config = dict(
    hidden_size=192,
    norm='rmsnorm',
    norm_eps=1e-06,
    attn_scale=0.217,
    learning_rate=0.00184,
    beta1=0.9,
    decay_shape='pow',
    final_lr_fraction=0.1,
    max_seq_len=512,
    train_tokens=190200000,
)
MLP neurons of a small language model. Each row is named by its layer, matrix (gate and up: input weights) and neuron, and shows model dimensions 0-127. Each number is 200 + 20 x the weight over its row's rms, rounded and kept within 0 to 999. A neuron's up and down rows have the sign that makes its largest values positive.
After each neuron's rows, "fires on" lists the tokens most often at its 100 highest values on Wikipedia text that the model never trained on; "fires in" lists the words (lower case) most often at its 100 highest values on Wikipedia text that the model never trained on.

L2.gate471,220,191,218,211,224,186,189,171,198,194,204,237,211,206,180,237,199,204,227,227,222,193,201,204,205,201,165,225,210,220,206,179,196,214,220,153,175,189,184,198,174,198,186,158,183,201,205,199,227,189,224,189,186,200,207,188,189,241,197,201,206,190,209,183,186,194,206,180,217,221,202,198,207,173,197,171,197,226,242,209,205,197,193,188,195,193,216,176,202,246,220,203,250,203,187,185,227,189,210,219,229,220,195,146,222,212,239,189,204,181,230,214,192,227,229,219,205,185,216,197,239,191,188,211,184,193,243,202
L2.up471,207,193,200,183,218,207,236,219,185,198,175,209,164,201,173,212,197,163,196,188,171,184,188,219,173,164,206,202,171,171,189,226,208,182,200,176,212,192,204,231,177,210,199,177,189,190,191,189,210,186,225,222,201,216,181,208,184,228,183,185,224,209,202,177,173,201,199,192,182,237,207,176,205,189,245,195,187,214,213,171,239,186,207,179,186,194,206,194,242,221,221,208,196,199,225,180,224,186,187,196,184,215,199,183,194,189,180,255,188,208,204,206,162,225,217,192,179,249,200,193,228,186,178,184,217,166,151,166
fires on: " United", " ty", "ced", " moved"
fires in: "united", "type", "moved", "preceded"

L3.gate422,161,175,192,182,194,188,192,229,212,201,240,193,185,187,199,225,150,219,205,189,194,198,204,197,191,199,177,211,210,169,206,159,222,171,214,212,226,192,175,229,205,187,213,212,186,210,221,222,180,195,201,165,197,194,225,208,196,219,185,192,182,179,181,234,195,206,216,188,238,173,207,246,162,226,211,201,216,182,193,218,216,232,210,219,241,228,213,150,222,203,200,192,174,180,198,243,216,185,216,220,225,235,231,191,225,190,198,223,213,212,228,215,245,232,235,198,178,218,222,198,175,197,209,201,184,173,188,230
L3.up422,225,187,196,189,211,210,200,232,194,199,200,210,203,201,222,190,185,222,210,198,215,215,209,173,234,181,186,204,207,195,205,187,231,209,199,192,211,191,166,171,198,194,180,208,195,183,220,198,206,175,210,149,205,206,210,210,170,190,212,180,200,184,156,196,210,213,226,199,199,184,187,227,184,217,203,203,205,205,156,213,228,237,253,195,226,191,201,169,236,189,260,211,199,197,209,249,194,189,203,230,203,228,217,164,215,155,184,231,217,220,230,212,196,179,236,154,165,198,192,207,204,184,188,219,178,225,169,196
fires on: " be", " been"
fires in: "been", "be"

L6.gate237,181,216,218,195,217,169,203,213,187,227,198,218,185,216,176,199,190,197,172,191,207,192,210,222,190,214,159,195,173,178,187,226,172,192,199,219,196,179,217,185,176,190,212,187,177,203,183,185,180,189,173,191,189,171,243,193,182,236,186,201,213,191,247,198,174,184,188,180,159,177,209,248,210,200,167,208,229,151,199,192,186,179,171,212,235,182,192,188,193,207,217,179,210,183,232,223,208,194,226,214,180,197,205,200,218,197,213,195,197,206,236,206,191,204,224,197,164,182,178,179,197,219,193,240,207,197,201,226
L6.up237,184,187,174,212,220,227,179,204,214,191,186,176,178,208,200,175,195,197,230,210,219,194,242,164,225,190,198,219,199,213,184,242,217,205,209,180,155,186,219,185,186,210,174,170,211,206,171,166,215,210,189,208,235,220,202,214,186,202,233,225,209,218,187,220,208,201,195,192,205,168,184,211,200,163,198,201,214,185,192,195,213,210,210,223,203,193,203,185,217,183,213,189,211,206,201,190,179,223,212,225,202,219,199,219,220,206,162,192,201,184,233,189,189,201,209,202,200,198,214,216,206,208,229,223,196,216,186,196
fires on: " October", " November", " March", " June", " February", " April"
fires in: "october", "november", "march", "june", "february", "april"

L3.gate270,220,176,200,175,194,190,231,212,201,186,214,182,209,185,211,218,196,193,168,186,185,198,202,204,183,180,191,225,208,193,179,200,190,153,237,237,184,204,199,201,191,185,226,183,172,203,216,192,159,168,165,212,223,215,187,193,195,241,207,213,221,211,200,254,208,188,205,180,202,185,219,221,225,165,187,179,186,187,200,222,211,235,182,193,252,197,198,214,195,185,196,210,222,186,213,198,220,173,170,173,201,228,222,159,184,165,200,193,202,230,183,205,210,218,203,183,175,196,186,200,180,209,166,153,191,230,182,194
L3.up270,218,188,176,184,170,184,176,208,197,225,214,156,194,188,208,194,196,198,181,192,214,242,207,208,194,191,221,216,198,203,190,206,184,185,247,205,240,203,237,195,208,185,209,176,185,175,248,197,183,227,201,253,208,201,215,178,156,223,193,197,206,197,205,193,178,176,181,197,191,193,232,185,206,202,258,168,172,208,226,197,231,206,180,230,196,212,198,186,239,201,225,203,207,183,178,206,236,206,213,214,172,178,173,194,189,201,166,198,187,219,174,217,203,198,214,163,211,216,196,198,200,214,210,217,170,219,206,220
fires on: " English", " French", "iet", " British", " France", " four"
fires in: "english", "french", "british", "france", "soviet", "four"

L9.gate57,207,214,204,194,193,218,199,167,206,200,198,163,210,212,214,205,188,218,171,205,243,188,207,213,157,216,215,236,194,180,222,183,214,176,239,183,159,160,209,189,185,184,222,185,186,222,207,211,190,183,189,218,211,221,197,199,207,231,178,194,203,206,197,210,164,221,199,164,210,202,189,247,216,207,201,213,207,196,235,224,188,181,184,215,191,198,211,194,157,222,153,186,185,175,178,187,226,200,216,212,179,232,176,190,232,226,215,198,202,227,232,186,182,228,198,207,203,203,226,188,170,214,191,188,179,188,227,201
L9.up57,195,232,223,227,171,213,255,220,203,206,217,197,201,204,215,205,190,212,193,231,237,208,203,201,189,209,183,209,205,222,206,200,193,195,215,165,189,194,221,207,202,207,213,197,219,201,192,233,209,217,204,233,174,203,176,218,175,186,216,188,195,222,207,181,174,172,200,211,186,204,174,201,231,223,187,222,197,209,195,207,204,149,210,189,213,198,196,240,155,197,212,196,207,193,157,178,212,223,198,199,212,207,195,212,223,241,194,166,193,222,204,232,209,222,183,186,219,195,248,187,161,193,188,207,185,233,205,170
fires on: " of", " four", "ew", "ome"
fires in: "of", "many", "four", "some", "few"

L2.gate124,219,183,228,212,166,194,189,233,191,193,212,193,216,201,194,192,212,206,203,155,220,219,210,213,183,196,247,189,203,217,196,200,198,181,180,199,171,237,210,190,198,204,157,175,156,191,198,182,195,192,175,179,224,187,184,187,176,192,180,226,160,213,212,202,203,231,235,215,254,188,223,222,195,203,248,185,178,187,181,199,142,191,177,211,202,186,235,202,198,206,175,225,147,195,197,216,186,227,178,218,205,207,234,199,171,175,213,227,180,203,220,168,217,166,182,223,203,202,196,219,236,225,190,225,178,209,208,168
L2.up124,219,182,249,199,225,220,206,230,209,217,204,219,198,214,203,216,189,189,182,218,184,215,211,208,198,206,188,196,212,181,189,219,230,153,196,214,207,185,208,195,229,192,211,204,157,222,226,189,150,204,207,162,165,183,220,191,182,227,198,190,211,207,181,189,216,178,197,197,202,195,239,211,192,185,230,193,225,211,212,223,212,187,210,167,190,218,201,210,191,190,195,220,236,187,207,201,214,214,212,186,196,203,203,190,220,225,178,198,162,216,217,208,193,251,198,182,185,226,180,207,188,203,168,176,208,180,227,185
fires on: " her", " la", " feat", " le"
fires in: "her", "launch", "heritage"

L2.gate487,180,219,169,203,193,211,212,173,214,169,214,211,232,185,221,204,205,238,191,207,207,199,214,195,167,208,147,195,205,212,195,207,167,186,203,191,222,210,209,207,195,202,235,184,189,184,195,208,180,233,179,167,208,191,193,213,196,241,211,206,223,193,194,207,157,201,204,192,238,232,223,164,234,187,221,150,200,192,219,171,217,200,149,189,197,209,220,207,200,193,213,194,212,201,195,194,197,169,202,168,232,168,179,174,203,184,201,196,202,169,182,202,191,176,217,199,176,226,185,229,203,182,185,188,244,170,240,192
L2.up487,156,194,228,217,194,188,199,198,193,202,208,217,222,192,193,209,207,220,174,210,194,181,198,195,190,193,184,222,232,215,158,215,167,198,242,194,179,209,229,244,181,166,205,168,198,222,208,166,214,219,193,181,207,208,185,180,197,233,198,208,240,199,200,206,213,187,199,181,186,215,209,189,184,181,230,194,152,175,210,192,197,229,190,180,210,215,218,193,212,181,202,191,199,185,167,196,185,204,215,168,219,175,195,197,238,201,206,188,199,174,206,232,191,188,226,169,185,221,176,193,226,208,197,158,235,178,223,215
fires on: " back", " return", " moved", " call", " debut"
fires in: "back", "returned", "backing", "background", "moved", "debut"

L6.gate172,198,225,198,199,177,154,241,188,151,190,188,243,201,188,218,186,199,176,200,180,185,183,190,221,192,166,188,181,195,184,176,184,199,188,196,196,185,163,226,185,201,220,221,217,201,180,179,189,201,193,214,173,190,188,204,178,195,221,203,225,202,193,152,221,192,207,213,171,193,207,206,239,189,179,169,187,229,215,185,209,237,172,207,198,170,200,193,206,207,228,202,180,176,207,194,201,243,191,220,211,191,189,204,246,144,216,183,184,162,195,249,204,197,195,203,211,184,191,194,209,191,174,189,188,210,199,221,220
L6.up172,188,188,183,166,171,167,194,172,208,194,226,217,211,170,215,208,182,187,197,161,192,231,218,197,181,228,219,180,164,188,224,207,176,243,209,211,231,186,206,146,184,221,208,196,222,187,196,205,184,223,167,211,168,222,204,196,217,252,227,230,200,218,182,178,220,195,187,216,200,183,236,215,188,216,232,189,196,217,183,191,160,207,205,193,225,211,207,195,202,198,200,221,187,165,201,164,202,207,231,162,231,220,223,177,198,188,210,232,173,166,212,184,192,168,183,191,175,192,212,236,180,231,197,197,169,216,201,190
fires on: "1", "2"
fires in: "11", "2011", "1981", "121", "1991"

L9.gate77,164,194,198,161,199,224,225,225,203,173,237,183,170,195,203,197,213,194,216,211,173,202,240,238,220,192,163,172,180,203,202,221,164,190,183,201,177,209,221,182,170,228,228,214,215,206,196,166,150,257,159,200,168,208,209,220,201,212,223,199,209,200,199,197,232,195,192,181,177,227,190,223,235,188,210,199,184,211,193,186,198,201,185,232,219,216,187,215,179,220,191,173,195,206,176,200,212,201,193,194,220,205,216,184,169,160,196,194,224,211,203,183,217,173,207,213,219,220,179,178,206,214,221,192,208,216,197,181
L9.up77,195,228,209,198,194,197,236,207,182,197,191,221,181,195,214,210,176,176,176,180,193,213,218,205,201,228,222,177,207,161,181,209,199,206,229,191,185,207,206,221,207,209,208,206,214,245,144,192,166,193,185,210,197,193,230,183,217,199,187,192,241,189,210,192,193,206,216,234,223,183,227,219,191,184,234,212,217,216,187,219,199,180,173,202,173,176,196,212,215,231,143,216,191,212,174,185,174,193,229,186,201,235,165,207,202,231,194,186,208,192,191,223,181,204,196,229,208,206,210,234,224,172,196,247,229,177,212,204
fires on: " on", " for", " in", "ent", " into", " to"
fires in: "on", "for", "in", "into", "to"

L2.gate59,204,197,218,202,172,193,237,206,245,172,225,200,219,182,179,202,178,216,188,186,230,195,169,226,190,201,224,188,185,198,191,212,213,163,199,159,203,214,175,203,215,189,229,204,213,184,236,190,185,198,192,184,176,185,186,173,225,213,204,214,195,173,193,232,189,201,202,162,261,172,222,217,192,194,206,205,163,173,234,186,204,242,191,192,213,175,229,204,179,185,217,216,189,186,197,190,192,177,167,188,206,210,223,186,227,195,236,189,173,194,240,194,214,168,217,207,192,215,204,211,190,207,239,228,218,171,237,230
L2.up59,199,206,216,229,217,200,206,209,189,211,224,209,204,188,198,154,170,210,207,165,167,213,185,181,201,211,196,192,193,195,209,190,157,183,200,169,209,223,169,177,194,214,226,167,219,174,210,193,214,212,192,217,171,190,190,191,167,214,197,208,187,165,181,194,217,210,183,164,213,225,203,228,201,201,240,185,175,187,237,176,173,227,176,206,208,178,233,185,199,214,213,201,208,188,188,189,186,139,212,191,187,198,238,202,214,222,182,195,187,198,203,211,213,196,216,217,211,202,197,211,161,225,236,217,227,191,211,202
fires on: " film", " song", " album", " award", " game"
fires in: "film", "album", "films", "song"